{"hidden_size": 160, "num_key_value_heads": 2, "norm_eps": 1e-05, "positions": "learned", "qk_norm": false, "init": "normal", "init_std_down": 0.0142, "lr_mult_o": 3.0, "lr_head": 0.00939, "max_grad_norm": 0.5, "schedule": "wsd", "decay_shape": "sqrt", "doc_mask": true, "train_tokens": 209300000}
MLP neurons of a small language model. Each row is named by its layer, matrix (up: input weights) and neuron, and shows model dimensions 0-127. Each number is 128 + 32 x the weight over its row's rms, rounded and kept within 0 to 255.
Before each neuron's rows, "fires after" lists the tokens most often just before its 100 highest values on Wikipedia text that the model never trained on.

fires after: "the ", "The ", "of ", "s "
L5.up135 [ 83 110 127 152 157 106 119  94 152 116  93 116 110 135 122 109 141 151 101 150  75 111 109 131 106 103 119 148 118 128 152 151 143  99 191 120 135 130  98 121 168 110 101  97 168 133 117 106 172 179 107  56 116 120 100 116 170 182 114 144 165 128 137 102 131 102 167 130 147  80 193  64 214 130 168 132  93  84 102 104  93 127 102  96  87 114 103  92  98 147 111  95  97 100 129 152 101  90 147 139 129 119  34  97 152 126 130 179 122 181 161 123 180 108 111 148 149  96  88 149 135  53 136 157 138 169 123 161]

fires after: "==", "|", "===", ":"
L4.up157 [116 139 140 120 147  91 155 191 185  93 109 177 138 156 123 137 109 121 149 163  72 129 171 119 101 144 130 126 139 126 104 119 134 153 110  79 139 132 183 105 110  84 107 167  88 161 122  45 193  89 134  70 140 104 103 165 138 162 129 134 119 126  96 137 112 140 101 209 126 139 170 115 146  90 136 186  34  91 121  93 144  74 124 138  94 143 116 116 137 106 124  94 119 170 103 113 126 117 135 105 179 210  92 151 128 159 143 108 125 134  92 107 123 125 121 129 144  97 137 100 159 100 132 114 108 147  94 168]

fires after: "the ", "a ", "of ", "his ", "at ", "ed "
L4.up233 [143 124  97  97 169 159 134 158 105 159 103 180 168 125 125  93 131 124 154  74 142 125  47 110 119 129 113  88  75 102 145 123 100 155 116 167  95 132 141 105 127 188 139  50 143 137 123 175 181 175 151 113  81 148  63 176 181 131  76 171 143 117 149 113 130 163 155 165 122 106 183 111 106  89 141 142  82  75 102 171 131 119  97  87  89 181 131 109  91 139 115 119  63 129 140  90  81 127 142 129 132 133 115 139 129 116 153 122 121 122 114  55 128 110 164 126 116 129 156  94  53  93 154 123 122 144 185 186]

fires after: ".", ",", "e", "T", "M"
L10.up179 [103 149  43 134 114 130 146 106 118 134 152 140  98 166 139 150  75 143 160 126 133 111 132 120 155 175 129 124 169 173 107 129 152 130 118 111 154 136 139 166 142 135  97 103 114 147 161 139  95 119 135 125 130 174  84 133  85 179 118 177 108 133  28 202 111 120 130 175 167  82 138  83 170 161 140 166  95 115 125 132 157  84 155 113  95 143 112 158 130 135 122 121 155 141  45 198 119  81  93 123  91 128 159  78  93 148  91 107 161  97 149 169 114  85 154 149 163 165 117 122  80 106 115  84  95 122 110 109]

fires after: "em", "pr", "s", "V", "S", "ass"
L9.up40 [134 118 119 118 117 126 114  85  91 143 100 146  42 124  65  99 123 142 121 182 140 148 141 144 139 119 141 176  69  89 135 164 125 145 223  89 133 185 124 148  96 117 106  81 100 117 144  90 137 133 156 156 158 107 135 108  57 110 123 135 141 173  61 122  90 162 209 155 121  99 121 104 141 122 153 184  95 126 111 168 153 119  89 141 107 165 136 118 128 150 158 128 132 131 114  87 133 105 102 204 143  67 110 109  81 163  94 119 123 153 137 129 117  93 113 145 211 161 123 162 150 155 156  98 132  88 173 153]

fires after: "l", "h", "t", "sh", "f", "d"
L5.up16 [ 68 121 194 163 113 137 130 202 118  57 136 150 128  89 105 159 129 158 129 170 108 110 146  63 137 121 158 137 150  83 104  95 120 145 132 107 105 199 176 148 102  92 158 148 146  53 122 189 160 142  88 131 160 108 122 174  82 174 150 122 165 205 132  97 115 119 115 119  81 132 137  60 155 114 124 124 123 129 139  85 103 164  61  90 123 112 106  97 112 119 139 139 151 157 156  91 153 115 104 137 167 150  90 145 174 122 171 155 149  95  93 133 117 158 123 160 188 161  81 151 103  86 208 153 134  90 137 121]

fires after: "\n\n", "\n", ". ", "was ", "le ", "("
L3.up129 [ 67 162 101 142 146  90 102 128  94  82  62  96 169 144 143 155  83 140 133  93 120 156 129 152  94 152 125 177 133 115 120 124 133  92 148 124 175  85 144  94 143 116 156 107 123 118  87 118 102 132 120 120 138  95 180 144 113 164 146 139 131 115  87 117 170 113 170 131 166 116 126  76 178 170 138 158  87 147 183 152 172 151  99  73 146 186 172 120  56 147 172 101 111  96 105 112 146 162 107  53 133 112 155 134 208  97 114 168 207 148 157 111 107 139 144  80 121  95 120 172 118 113 109 113  92 155 182 164]

fires after: "D", "d", "L", "ch", "C", "is"
L8.up164 [106 113 127 166 127 110 129  65  96 132 129  83 181  97 153 123 109 138 154 187 118  43 103 149 108  74 138 151 126 161 155 121 165 184 142 159 151  99  93 160 160 144 122 167 146 128 151 100 150 184  84  98  62 125  98 139  64 202 101 137 113 130 109 128 181 109 140 120 134 111 129 125 149 178 180 133  85 175 114  39 177 132  97 140 117 116  82 137 134 116  88 150 161 113 113  95 119 190 111 155 111 187 177 153  89 128 121 160 115 132  95 142 145 150 183  94 132 167  77 152 146 123 100  86 127 105 132 101]

fires after: "S", "L", "O", "A", "s", "n"
L8.up302 [126  89  76 122 136 126  98 153  77 188 110 192 167 125  97 116  45 163  89  99 112  79 174 136  56 177 140 152 154 155 102 130 100 105  46 103 111 135 173 152 149 158 150  97  68 179 152  47 146 131 155 175 132 156  90 117 106 125 145 132 120 165 177 158 134 206 151 146 125 101 144 149 102  96 154 124 144  93 147 154 140 114 100 172 121 113 137 132 134 121 114 118  82 131 101 131 154 173 169 151 136 177  83 120 156 110 124 167 133 114  62 125 165 109 202 136 124 119 176  96 139  93  80  84 124  80 164 130]

fires after: "c", "C", "S", "g", "R", "sp"
L9.up235 [168 125 135 179 160  98 174 195 111 120  41  93 207 152 185 148 146  86  95  71 103 108  89 100 132 167 188 159 129 138 125 157 150  82 187 148  77 124 127 129 113  67 117  70 111 136 124 139  95  94  57 134 169 146 155  99 130 112 128  86 159 120 158 154 140 132  91  87 182 124 165 137 117 152 103 152  88 117 142 127 156 140  99 157  98 125 152 129 102 112 172 116 163 159 154  94  97  96  98 132 185  95 161 164 141 159 151 116 161 108 113 127 129  91 140  89 131 126 145 134 155  93 121 129 139 107  90 163]

fires after: "wh", "H", "J", "Wh", "ow", "h"
L10.up100 [138 118 138 172  99 135 145 145 109 134 131  62 128 156 146 140 110 152 100 168 184 120 108 135 142 174  54 107 105 124 134 138 148 161  73 150 122  97 140 161 168 109 156 130 140 118 124 109 101 145  91 190 159 166 139 124 114  90 133 116 126 130 133  61 138  75  69 135 147 126 156 109 172 155  72 107  73 138 158 163  67 110 142 179 130 123  48 154 159 127 136  68 101 151 170 132  81 154 139 102 105 127 160 151 143 118 142  98 148 116 159 106  92 102 124 167 159 114 139 174  93  57 131 163 184  89  54 145]

fires after: "M", "K", "T", "P", "m", "."
L10.up290 [145 144 128 152 118  89 116 112  83 137 130 141 101 124  82 207 171 112 169  95 123 114 101 115 153 126 147 110 128 120 140 158 142 147  94  99 138 130 142 175 144 143 134  76 127 110 182 186  64 109 122 138 158 110 121  25 113 152 114 153 118 148 117 154 132 123 134 192 136  90  80  91 111 117 165 162 119  96 119 144  99 106 127 119 118 123 160 147 166 108 118 127 136 141 135 136 173  87 121 168 164 127 125 181 103 144 130 137 153  91 175  93 139  53 103  66 123 170 182 121  72 137  98 198 162  83  76 176]

fires after: "en", "D", "d", "us", "is", "ans"
L10.up229 [109 129 116 166 129 134 141 159 103 115 148 135 100 107 145 105 122  63 124 158  69 158 159  95 161  94 137 144 117 162 178  68 132  80 106 173 157 137 125 114 125 100 107 166 122 147 146 118 205 131 116 126 141 147  76 130  26 102 131  92 157 193 156 145 194 112 188 133 108 129 120 113 157 100 169 148 120 100 139  93 191 135  76 183  82 163 156 149  98 137 128 196 135 166 104  73 132 124 140  88 147 110 110 195 152 151 105 137 154 122 127  98 186 124 120 164 120 138 149 112 105  85 127 100 107 113  92  76]

fires after: "en", ". ", "\n\n", "in", "n", "N"
L10.up46 [143 108 189  97 127  82  86 113 148 124  62 162 181 128 141 101 146 118 174  80 100 171  74 114 110  94 113 160 131  60 132 116 132 112 105 171 122 115 128 111 161 119 125  98  68 186 105 146  95 103 170 121 177 116 123  98 115 139 155 148 124 131 114 129 131 187 128 144 161  85 139 139  94 158 114 177  82 173  87 177 163 126  94 122  99 166 118 144 126 115 163 144 112 105 124  77 173 144  80  90 114 143 137 163 122 145  77 184 161 157 158 123 170 133 113 103 123 205  93 152 161 108 142 136 105  45 103 116]

fires after: "| ", "- ", "\n", "==", ": "
L4.up246 [102 141 123 149 132  95 124 152 132 110 235 169 105 146 137 146 136 115  65 112  96 162 125 110 123 148 172 159  71 164 162  92 149 163 150 122 152 107 113 121 112 123 111  90 105 113 170  96 148 124  89 110 119 138 159  50  56 214 146 131 151 153 150 155 105 124 133 182 179 160  94  61 132  93 111  43 118 158  87 106  83 134 110 126 123 118 152 101 131 129 148 117 139 160  80 126 141  60  62 171  96 115 116  84 164 115 147 122 177 145 168 145 179 109 140 160 147 151 143 163 148 131 140  81 142 178 154 127]

fires after: "n", "N", "A", "E", "=="
L10.up188 [148 116  69 137 156  57 203 107 156 143 100 136 172 119 122 114 187  91 163 131 118 118 109 129 129 143 118 175  26 228 132 111  97 106 134 124  76 133 172 128  93  97 145  82 139 163 109 144 101  99 143 121 185 161 147 156 115 141 131 155 132 150 167 130 107  99 102 123 137 106 107  93 166  87 121 133 129 169 125 173 153 149 127 190 163 197  96  99 153 166 147 116 166  78  99 108 147 162 110 181  74 131 122 116 145 125  89 124 160 127 118 107 112 140 115 113  97 163  86 146 124  76 114  98  74 146 117 216]

fires after: "pp", "n", "f", "| ", "R"
L10.up41 [193  67 131 115 100 100 113 115 143 106 175 135 126 145 145 120  49 139 123 119 110 108 105 125 101 202  94 116  63  93 163 121 134 118  83 122 129  93 136 189 112 123 143 116 146  89 178 159 161 162 192  87 179 128 134 102 142  85 148 132 141 151 151 186 145 157 159 163  92 140 155 110 102 135 124 163 119 100 156 181 123 179 128 148 214 131 105 111 162 111 107 103 121 161  71 134 157 121 159 137 102 128  93  95 114 134 151 155 156 147 135  94 160 170 127 141 126 136  93 110 121  60  83 160 183  90 117 113]

fires after: "A", "s", "re", "O", "ni", "L"
L8.up247 [110  97 131 112  62 147 131 137  78 140 108 132 140 145  86 131  87 133 136 110 120 189 138 180 124 135 140 147 105 134  97 158 135 154 120 111 135 159 170 153 117  89 178 143 124 139 135 115 171 169 153 137 113 154 113 122  52 123 163 118 103 142 134 148  69 139 150 171 133 175 119 205 130  78 166 135 117 134  77 137 127 144 147 114  45 129  57 122 125 163 126 187 164 176 102 142 110 133  80 129 116 166 125 132 138 132 151 164 116  99  89 115 158  98  98 102  73 164  74 140 130 132 122  84 183 106 195 143]

fires after: "d", "ind", "f", "D", "m", "T"
L8.up208 [138  95 106 120 114 118 191 127  57 104 151 162 124 107 134  65  51  75 150 219 131  77 114 109 105 108 125  96 123  95  94 112 103 145 115 159 120 147 112 131 138  94 136 118 113 136 117 173 116 161 106 158 106 187 145 138 120 140 128 225 153 149 106 184 119 175  96  97 108 101 101 102 169 130 145 136 140 107 209 169 142 142  99 199  69 107 104 148 178 106 182 151 131 134 124 102 154 113 155 124 131 102 135  93 163  75 150 168 162 108 131 130 159 130  60 123 147 149 153 115 125 141 160 183  98 141 162  73]

fires after: "h", "ind", "ad", "L", "l"
L8.up46 [104 196  95 195 123 161  90  91 141 142 124 119 115  73 149 168 150 103  88 111 117 123 139 152 145 205 169  69 155 144 125 158 112 189 136 158 102 107 149 145 135  71 174 175  66 110 125 135 133  88 133 108 100 147 142  73 144 146 114 135 152 137  92 103 111 179  91  82  87 147 110 147 134 146  69 156 113 162  98 108 146 160  64 217 145 129  89 134 119 168 189 134  85 125  59 151  89  75 115 115 158 145 104 119 130 173 148  76 115 111 135 144 115  73 172  99 145 131 157  81  86 115  81 166 115 127 113 127]

fires after: "|", "es", "er"
L3.up233 [128 119 115 125 119 185 171 140 139 138 189 141 154 127 158  70 106 181 173 100 126 108 130 164  76 165  94 135  86 133 156 152 157 154 158 128 142 184  81 134 105 106 124  84 107  94 144 126 131  82 137 102 138 143 157 114 103 121 127 139 121 137  72 145 124 138  87 171 148 118 166 102 112  66 100 130 103 126 158 148  64  60 134  97 138 109 136  76 158 129 135 106 114 183  85  84  81  80 157 102  79 142 119 167 102  96 130 145 132 185 102 169  92 155 138 157  96 126 169 146 117 101 125 129 128 120  94 162]

fires after: "we", "w", "otes ", "e", "st", "po"
L10.up158 [131 177 174 143  62 133 160 129 196 140 146  93 173  66 149 175  80 135 114  97 119 160 124 172 124 188 134 100  67 164 147 156 113 121  80  91 141 163 147 127 136 123  89 102 115  94 101 122 164 122 135 113 163 153 129 129 123  75 157  91 122 128 113 109  91 101 167 101 146  81 109 101 131  91 129 150 123 106 150 118 143 113 181  64 118 166 127 145 141 114 127 163 104  97 121 121 139 164  78  88 111 178 127 138 131  95 110 123  80 108 206  97 103 128  91 130 146  90 117 173  83 137 146 146 193 130  95 144]

fires after: "S", "(", "- ", "and ", ", ", ": "
L10.up119 [ 80  99 107 160 130  78 132 132 101 133 153  78 154 128 146 103  99 112 199  95 121 196 121 157 127  88 120 183 142 109 154 190  96 109 118 134  95 153 163 144 136 163  71  97 139 154 139  58 149  92 150 140 103 141 124 167 108 103 172  57 134  77 174 153  96 168 160 141 147 141  93  95 185 141 117 127 153 170 125 126 101 139 131 114  98 122 126  83 111  59 125 101 122  90 112 145  68 110 132  73  85 120 163  94 103 150 177  87 172 193 164 138 198 136  97 100 153 165 132 152  82 106  81 129 154 106 135  92]

fires after: "s", "S", "Sp", "sp", "c"
L8.up120 [132  84 145 150 104 133 170  82  53 133 141 101 170 199 157 142 115 143 156 172  56 124 115  85 110 208 146 131  82 125 167 110 132 164 165 169 107 119 145 130 101  98 115 105 118 100 183 137 106 133 134 152 117  83 106 141  93  91 103 157 106 108  87 132 196 124 107  28 142 129 149  95 164  99 154  92 124 147 117 136  97 107 108 106 102  88 113 115 140 139 189  62 164 119 140 102 166 160 120 135 105 123  92  74 154 178 175 135 107 111 109  95 116 141 147 145 150 106 187  91 141 183 148  70 119 119 118  95]

fires after: "ir ", "the ", "State ", "ball ", "al ", "National "
L10.up56 [156 212 137 118 103  57 188  55 114 155 135 130 153  75  89 135 147 116 126 149  97 187  59 110 139 134 174 169 143 126 122 121 163 107 135 137 150  70  89 156 124 108  63 122 195 136 145 123 120 114 168  91 155 157 173 132 153 166 120 184 132  85 101 133 134 173 143 143 144 142  80  97 144 176 116 189  80  78 100 107 147  61  90 130 124 123 124 182 187 165 107 170 150 163 128 150 124 170 115 126 162 138 182 163  75  85 134 149 197 159 114 118 119 116 126 124 163 109 106 118 141  99 131 112  53 159 140 122]

fires after: "R", "f", "r", "F", "re", "c"
L9.up297 [ 91 172 130 149 121 129 155 150 137 134 104 150 146 135 135  87 105 125  66 132 131 140  70 127 153 174 190  99 133 148 121 156 133 149  98 180  98 150 141  93 135 104 114  85 153 146 141 122 124 142  85 115 166  69 102  90 100 152 176  81 168  98 136 124  93  73 120  74 121 166 119 118 158 133 123 164  87 126 121 164 150 137 115 168 176  67 101 150 177 159 159  67  93 171 101 150  86 135 106 115 138  89 158 155 119 196 161 134 112 150 146 142 119  44 100  65 159 132 125  70 146 118 131  99 117 162 183 181]

fires after: "f", "rel", "l", "j", "L", " "
L9.up164 [108 157 159  95 122  95 141 160 106 218 101 180 153 123 102 128 131 129 162 153 115 172 113  67 108 141  80 118 108  92 131 102 107 122  64  78 101 118 188 159 105 138 103 108 113  94 151 151 135  74 142  94 156 155 132 201 102 118 147  94 126 193 127 102 127 184 154 114 132 159 118 121 165 161 102  90 143 101 153 129 144 191  69 102 147 145 150  73 149 129 119 153 120 134 112 130 125 165  78 126 117 172 151 125 139 133 121 120 123 157 118 173 146  63 135 194 173 126 123 169 129  67 164 103 116 156  64 123]

fires after: "| ", "(", "% ", "- ", "9"
L8.up179 [ 91 138 120  99 158 130 125 171  90 113 170  66 121 113 102  97 110 187 121 123 124 129 142 149 119 116  70  81 127 159 143 118 156 129  72 141 131 140 182 184 119 133 105 120 128 212 187  77 145 169  66 132 143 115 130 105 106 132 156 127 131 132 102 138  91 126 182 123 131 164 124 157 120 120  75 143 149 163 122  95  89 139 150  71 130  93  90 158 109 147  93  45 126  98  86 105 111  84 138 138 132 100 109 138 165 142 116  49 143 155 129 136 183 152 143 123 135 217  83  90 166 147 113 103 118 131 132 171]

fires after: ".", "|", ")", "1", "2", "0"
L5.up211 [ 80 114 181 186 163 125  99 103  75 163 129 106 169 105 140 100 105 166  91 104 131 189  93 120 155 123  97 200 130 101 159 119 123 139 101 129 121 146 175  91 113  97  68 137 119  52 152  93 110 187 124  59 147 148  86 138 121 121 159 137 118  84 110 114 133 108 128 147 146 134 135 133 104 116  95  75 134 152 158 170 113 147 127 163 180 119 110 104  86  99 128 123 101 118 120 159 137 114  62 194 158 108 104 150 192 143 111  99 141  89 124 190 191 138 144 179 115 115 181  93  97 100 166 130 101 135 130 129]

fires after: "F", "f", "| ", "inc", "P"
L10.up126 [150 115 185 137 108 102 115 137 166  89 176 118 155  70 106 135 155  48 109 136 113 137 119 105 124 176 126 135  95 153 132  98 130 121 118  67 118 100 184 132 107 142 104 104 133 130 184 102 172 107 160  84 111 175  74 117 129 108 154 115 152 102 204 190 177  78  49 110  86  91 118 138 176 147 141 137  91 121  92 128 124 155 117 132 195 141 188 102 138 109 116 164 178 147 164 141 181 133 102 208  86 139 112 127 154 121 169  87  81 182 110  92 142 125 102 111 194 102 191 116  89 112 151  99 106  98 136 123]

fires after: "E", "A", "U", "League ", "O", "C"
L5.up32 [146  53  90 108 135 138 153 117  77 159 136 104 173 147 113 136 104 163 138 124 102 133 155 100 183 186 104 138  70 135 165  97 151 159 153 107  99 109  68 138 134  84  88 112 166 111 122  69 150 112 163 153 161 125 142 162  99 105 125  96 126  90 120  97  73 131 198 170 122 137 113 129  91 156 140 108  85 158  91  66 107  95 130 161 115 109 213  96 126 131 178 116 104 175 121 164 179 133 107 143 123 211  93 121 134 137 151  88 135 177 110 139 163 103 142  91 112 139 130 117 157 162 111 108 146 136 118  86]

fires after: "- ", "p", "sp", "s", "| ", "P"
L9.up34 [108 150 173 133 135  69  87 140 144 159 181 158 102  98 106 143 153 138  79 161 135  79 105 117  75 111  90 112 109 109 160 113 153 121  97 165 120 146  34 137 131  78  61 107 174 125 210  90 126 182 111  98 179 161 100 111 113 181 113 109 104 158 140 182 137 131 165 140 132  91 105  89 111  84 134 159 102 119 125 136 189 154 124 132 129 105 143 131 156 116 159 118 118 142 114 154 146 124 168 100  85 167  72 130 157 133 112 149  98  96  87  55 176 156 159 181  79 139 202 139 139 133  46  94 138 177 131 120]

fires after: "| ", "United ", "(", "- ", "\"", "atic "
L4.up57 [162 123  97 102 165 123 138 155 100 141 132  72 136 165 123 156 178 121 169  91 142 120 142 167  77 104  82 119 103 184 156 181  96 176  51 103 167  89 131 103 108 128  87 126 178 129 168 169 145 163  74 178 110 117 125  97 101 137 205 150 153 144 116 162  95 122 106 226 115 127 159  96 118 146 149 167 103 110  97 115 171 113 115 123 154 110 155 133 120 107  87  86 138 110 102 117 142 100 154 137  46 124 168 165 101 103 122  76  94 160  54 117 154 106 114  88 116 179 169 169  82 130 154  88 140 129 140  88]

fires after: "con", "us", "ex", "Con", "im", "Ex"
L10.up238 [123 129 123 164  39  81 127 110 159 152  75 120 170 163  45 107 136 187 105 121 145 143 116 172 190 165  97 139 110 177 200 122 101  44  87 115 107 118  95 123 124 124  90 217 129 122  94 126 111 113  97 192  72 120 196  78 161 102 149 130 163 138 143 115 101 130 138 126 152  98 102 145 168 112  98 125 132 100  95 143 133 114  77 102 174 150 116 100 163 126 148 134 165 140 127 142 124 126 134  88  92 179 107 184 130 150 136 170 102 114 147 163 125  44 144 118 125 163 128 161 156 131 140  93 138 119 117 108]

fires after: "==", "."
L8.up213 [107 173 157 132 134 133  76 126 150 131 132 135 114 118 150 105 141 152 117 121 111 221 118 117 117 112  98 191 128 132 154 141 129 168 128 151  87 156  80  94 126 118  74 119 157  94 143 135 136 235 164  99 119 130 163 151 145 109 155 112  98 142 100 135 105  73 112 184 188 166 188 108 120 146 162 100 123 116  87 190 160 200 156 121  90 177  55 169 160 133 122 130 127 121 123 107 171 128  88 121 151 139 121  97 135 179  92  66 167 148 146 114 127 106 105 116 156 143 187 105  91 144 148 137 102  86 106 137]

fires after: "en", "er", "En", "sur", "pos"
L9.up182 [137 201 169  55 180 135 190 174 186 122 137 101  91 147 126 112  96 159 128 157  63 150 106 188 110 183 148 126  91  96 135 149  86 145 144 119 120  79  73 175 170  77 129 113  81 156 147 106 121 202 179 137 143 115 116 110  85 141 106 148 122  90  42 151  78 142  88 166 103 120 153 119 133 160 119 165  80 117 174 117 171  64 130 150 139 143 130  92 151 108 125 128 136 113 113 115 131  86 135  95 127 140  96 149 139 123 131 147  89 161 161  97 131 157 137 122 100 144 128  83 152  80 156 111  85 176  60  90]

fires after: "C", "c", "pp", "con", "Go", "| "
L5.up63 [ 89  70 153  66 150  55 177 155 108 108  95 149  95 142 126 185 146 185 156 169 145 143 107 139  93 160 137 117 103  60  82 131 124 154  85 130 161  67 118 136 126 127 122 122 156 112 135  59  94  68 112  90 143 200 140 124 108  87 142 151 131 141 148 167 127 111 135 152  85 128 127  76 150 153 122 126 106 118 119 135  97 156 109 120 138 120 122 118 136 135 102 147 136 149  92 179 123 118  90  86  76 139 111 111 161 150  87 109 157 102  90 143 128 132 140 128 181 118 172 178 144 112 152  87 172 126  67 143]

fires after: "the ", "==", "== ", "In ", "y ", "O"
L9.up130 [120 126 136 115 123 145 199 147  98 101 110 182 165 112  76 138 147 101  93  78 144  96 172  80 137 151 146 147 105 159 120 130 188 118 156 133 100 144 138 114 156 175  98 102 123 187 134 122  79  93  97 127 173 140 138 121 172  47 110 125 152 152 107 164 119 144 115 172  96 175 103  86 107 122 130 131 136 117  80  67 134 171 123  82  57 153 156 119 148 103 143  90 153 130  82  95 149 133  90 154 197 121 143 114 169 123  97 132 131 112  92 173 121 167 189 126 154 137 120 137 117 143 144 104 133  80 113 137]

fires after: "w", "sit", "e", "/", ":"
L4.up101 [124 141  58 104 134 113  80 167 156  86 164 128 137 121 134  77 149  84 155  84 166 145 134 133  97 163 104 110 121  88  84 132 170 142  85 146 178  99 125 144 193 137 131 136  85 163 126 158 144 120  88 123 129 167 137  59 171 138 167  90 105 134 113 162 140 149  63 151 111 145 152 150 126 171 153 150 124  67 130 160  72 152 131  78 130 121 150  76 113  68 184 172 167  77 115 129 172 115 104  71 151 146 130 155 129 127 108 134 192 115 139 165 105  96 119 142 142 114  85 154  75 152  94 138 101  77 117 150]

fires after: "sp", "dep", "c", "partic", "ac"
L8.up65 [172  98  97 168 128  68 128 126 114  67  94  79 127 159 101 196 146 164 154 127 135 103 128 148 132  99 129 159 139 154  70 156  80 113 115  94 110 145 121 121 107 113 125 138  70 189 133 140 177 193 105 133 122  96 152  94 156 120 125  87 161 129 164 116 112 198  91  96 139 172 122 145 120 124  79 151 110 104 114 159 106 183  96  94 112  95 136 113 189 169 136 132 167 134 122  79 119 151  71 117 199 132 167 162  61 150 131 186 163 116  96 123 139 192 142 158 107 140 175 105  85 122 151 135 168  98 102  86]

fires after: "H", "Li", "wh", "h", "wi"
L9.up219 [181 127  83 141 121 122 114 131  78 100  80  71 110 136 115 157 112 122 109 149 120 140  96 217 146 148 140  91 131 146  88 132 167 155 167  93 138 140 164 165 148 128 123 157 130 119 185 183  88 171 108 137 147 132 183 155 126  60  83 102  86 136  91 108  87 130 143 118 151 117 154 154 156 130 127  98 154 176  95 170 153 132 172 187 128 135 125 148 161 172 108 114 120 101 149 149 117 176  89 132 149 132 137 122  78 126 157  46  94  96 182 106  68 235 110 136 160  85 139 128  63 121 150 142 101 126 142 167]

fires after: "ex", "D", "pro", "C", "Con"
L8.up152 [127 137 133 116 178  88 164 137 143 164 124  62 136 115 139 153  82 133 106 171 109 153 150  96 110 139 130 155 103 129 155 125  79  97 141 184 125 130  65 126 106 120 133 171 124 178 141 112  34 160 112 101 147 134 156  86 151 129 149 153 181 170 103 124  94  85 100 110  91 109  76 109 111 118 158 125 128 173 181  89 133  90 145 158 164 119 158 103 181 145 138 103 159 119  92 103 126 111 199  80 105 197  87  86 128 102 115 141 102 125 129 168 129 151 189 109 170 115 160 170 132  86 179  90 187  82 156  92]

fires after: "In", "in", "L", "F", "ind", "D"
L10.up282 [139  90 115 158 149 141 147  67 134  89 155 194 126 154 139 171 153 210  92  72 134 139 134 104 121 113 121 131 140 118 150 124  96 106  79 181 177 163 122 141 204 100 113 102 129 110 140  96  98  37 126 117 109 108 114 145 101  79 105 102 136 134  77 106 170 141 134 119 126 116  70 164  96 148 112 163  93 135 128  85 178 168  91 136 139 161  83 178 155 111 148 121 121 102 129 130 141 103 122 174 126 115 115  40 138 132 133 148 209 147 135 155 117  74 117 128 219 143 138 138 120 165  98 149 102 124 139 107]

fires after: "|---|---|---|---", "d", "c", "kn", "F", "f"
L5.up238 [107  88  78 121 137 193 140 152 154  79  69 134 124 121 137 120 185 139  92 147  96 120  89 134 132 165 179 101 135 124 162  73 177  78 112 121 102 131 160 134 102 115 194 104 133 122  93 100 164 144 107 104 166 167 131 161 130 140 121 158  70 147 127 132  63 129  73  92 114 179 104 140 177 122 148 150  91 121 133 160 152 113  91  97 117 121 115 150 119 128 110 120 138 105 153 150 138 154  80 137 115  48 147  98 160 114 210 198  60 205  95 154  49 116 140 109 108 159  97 113 136 179 115 115 127 117 173  82]

fires after: "i", "ai", "T", "u", "og", "e"
L5.up287 [135 168 117 113  85 163 197 139 141 115 110 132 124 143  70  94 104 156 111 128  94 115  99 164  97 149 163 160 164 206 134  91 161 156  92  68 104 106  54  52 157 146 120 118 109  76 103 155 164 170 133 171 180 104 186  94 143 161 153 127 111  98 130 174 121 142 118 168 122 118 113  78 169 148 219 124 162 154 116  90  87 119 149 142 147 132 166 161 127 148 160 132 137 190 162 120 122  61 116  92 123  99 115 141  83 121  67 103 124 123 111 115 156 155  66 153 121 111 162 105 155 141 128 176 120  82 170  80]

fires after: "| ", ", ", ": ", "- "
L5.up44 [148 173 100 138 148 145 114 131  70 150 148 154  80  87 112 149 158 130  71 128 100  29 137 110 144  22 159 115 166 135 123 111 153 144 117 129  67 168 104 156 159 144 129 113  87 112 105 143 130 156 176 109 134 136 147 110 104 133 140 127 105  95  63 155 153 100 147 156  95 111 140  61 102 144 123 142 134 168 149 146 139 133 124 118  93 136 113 119 101 110 153 133 102  59 181 177 131 144 141 177 116  96 139  85 139 148  96 164 154 122 124 118 172 168 147 136 141 155 157  95 153 120 129 113 102 101 129 131]

fires after: ". ", "s", "\n\n", "is ", "S", "was "
L8.up106 [102 175 123 114 122  71  80 170 121 145 115 122 103 169 124 189 198  91 160 227  90 149 137 125 118 137  50 171  98  67 175 148 159 182 140 104 141 107 145 109  99 108 188  63 114 106 143 120 116 169 174 115  98 135 137 163  63 123 135 108 177 151 159 109  79 133  89  83 121 107 123 127 120 113 154 135 138 183 134 150 146  87  99  96  98 148 156 138  96 130 153 136 128  89 184 130 135 117 102 130  88  76  93  76 127 145 149 105 132 170 144  45  91 132 189 171  57 140 115 119 138 166 125 131 108 116 136 153]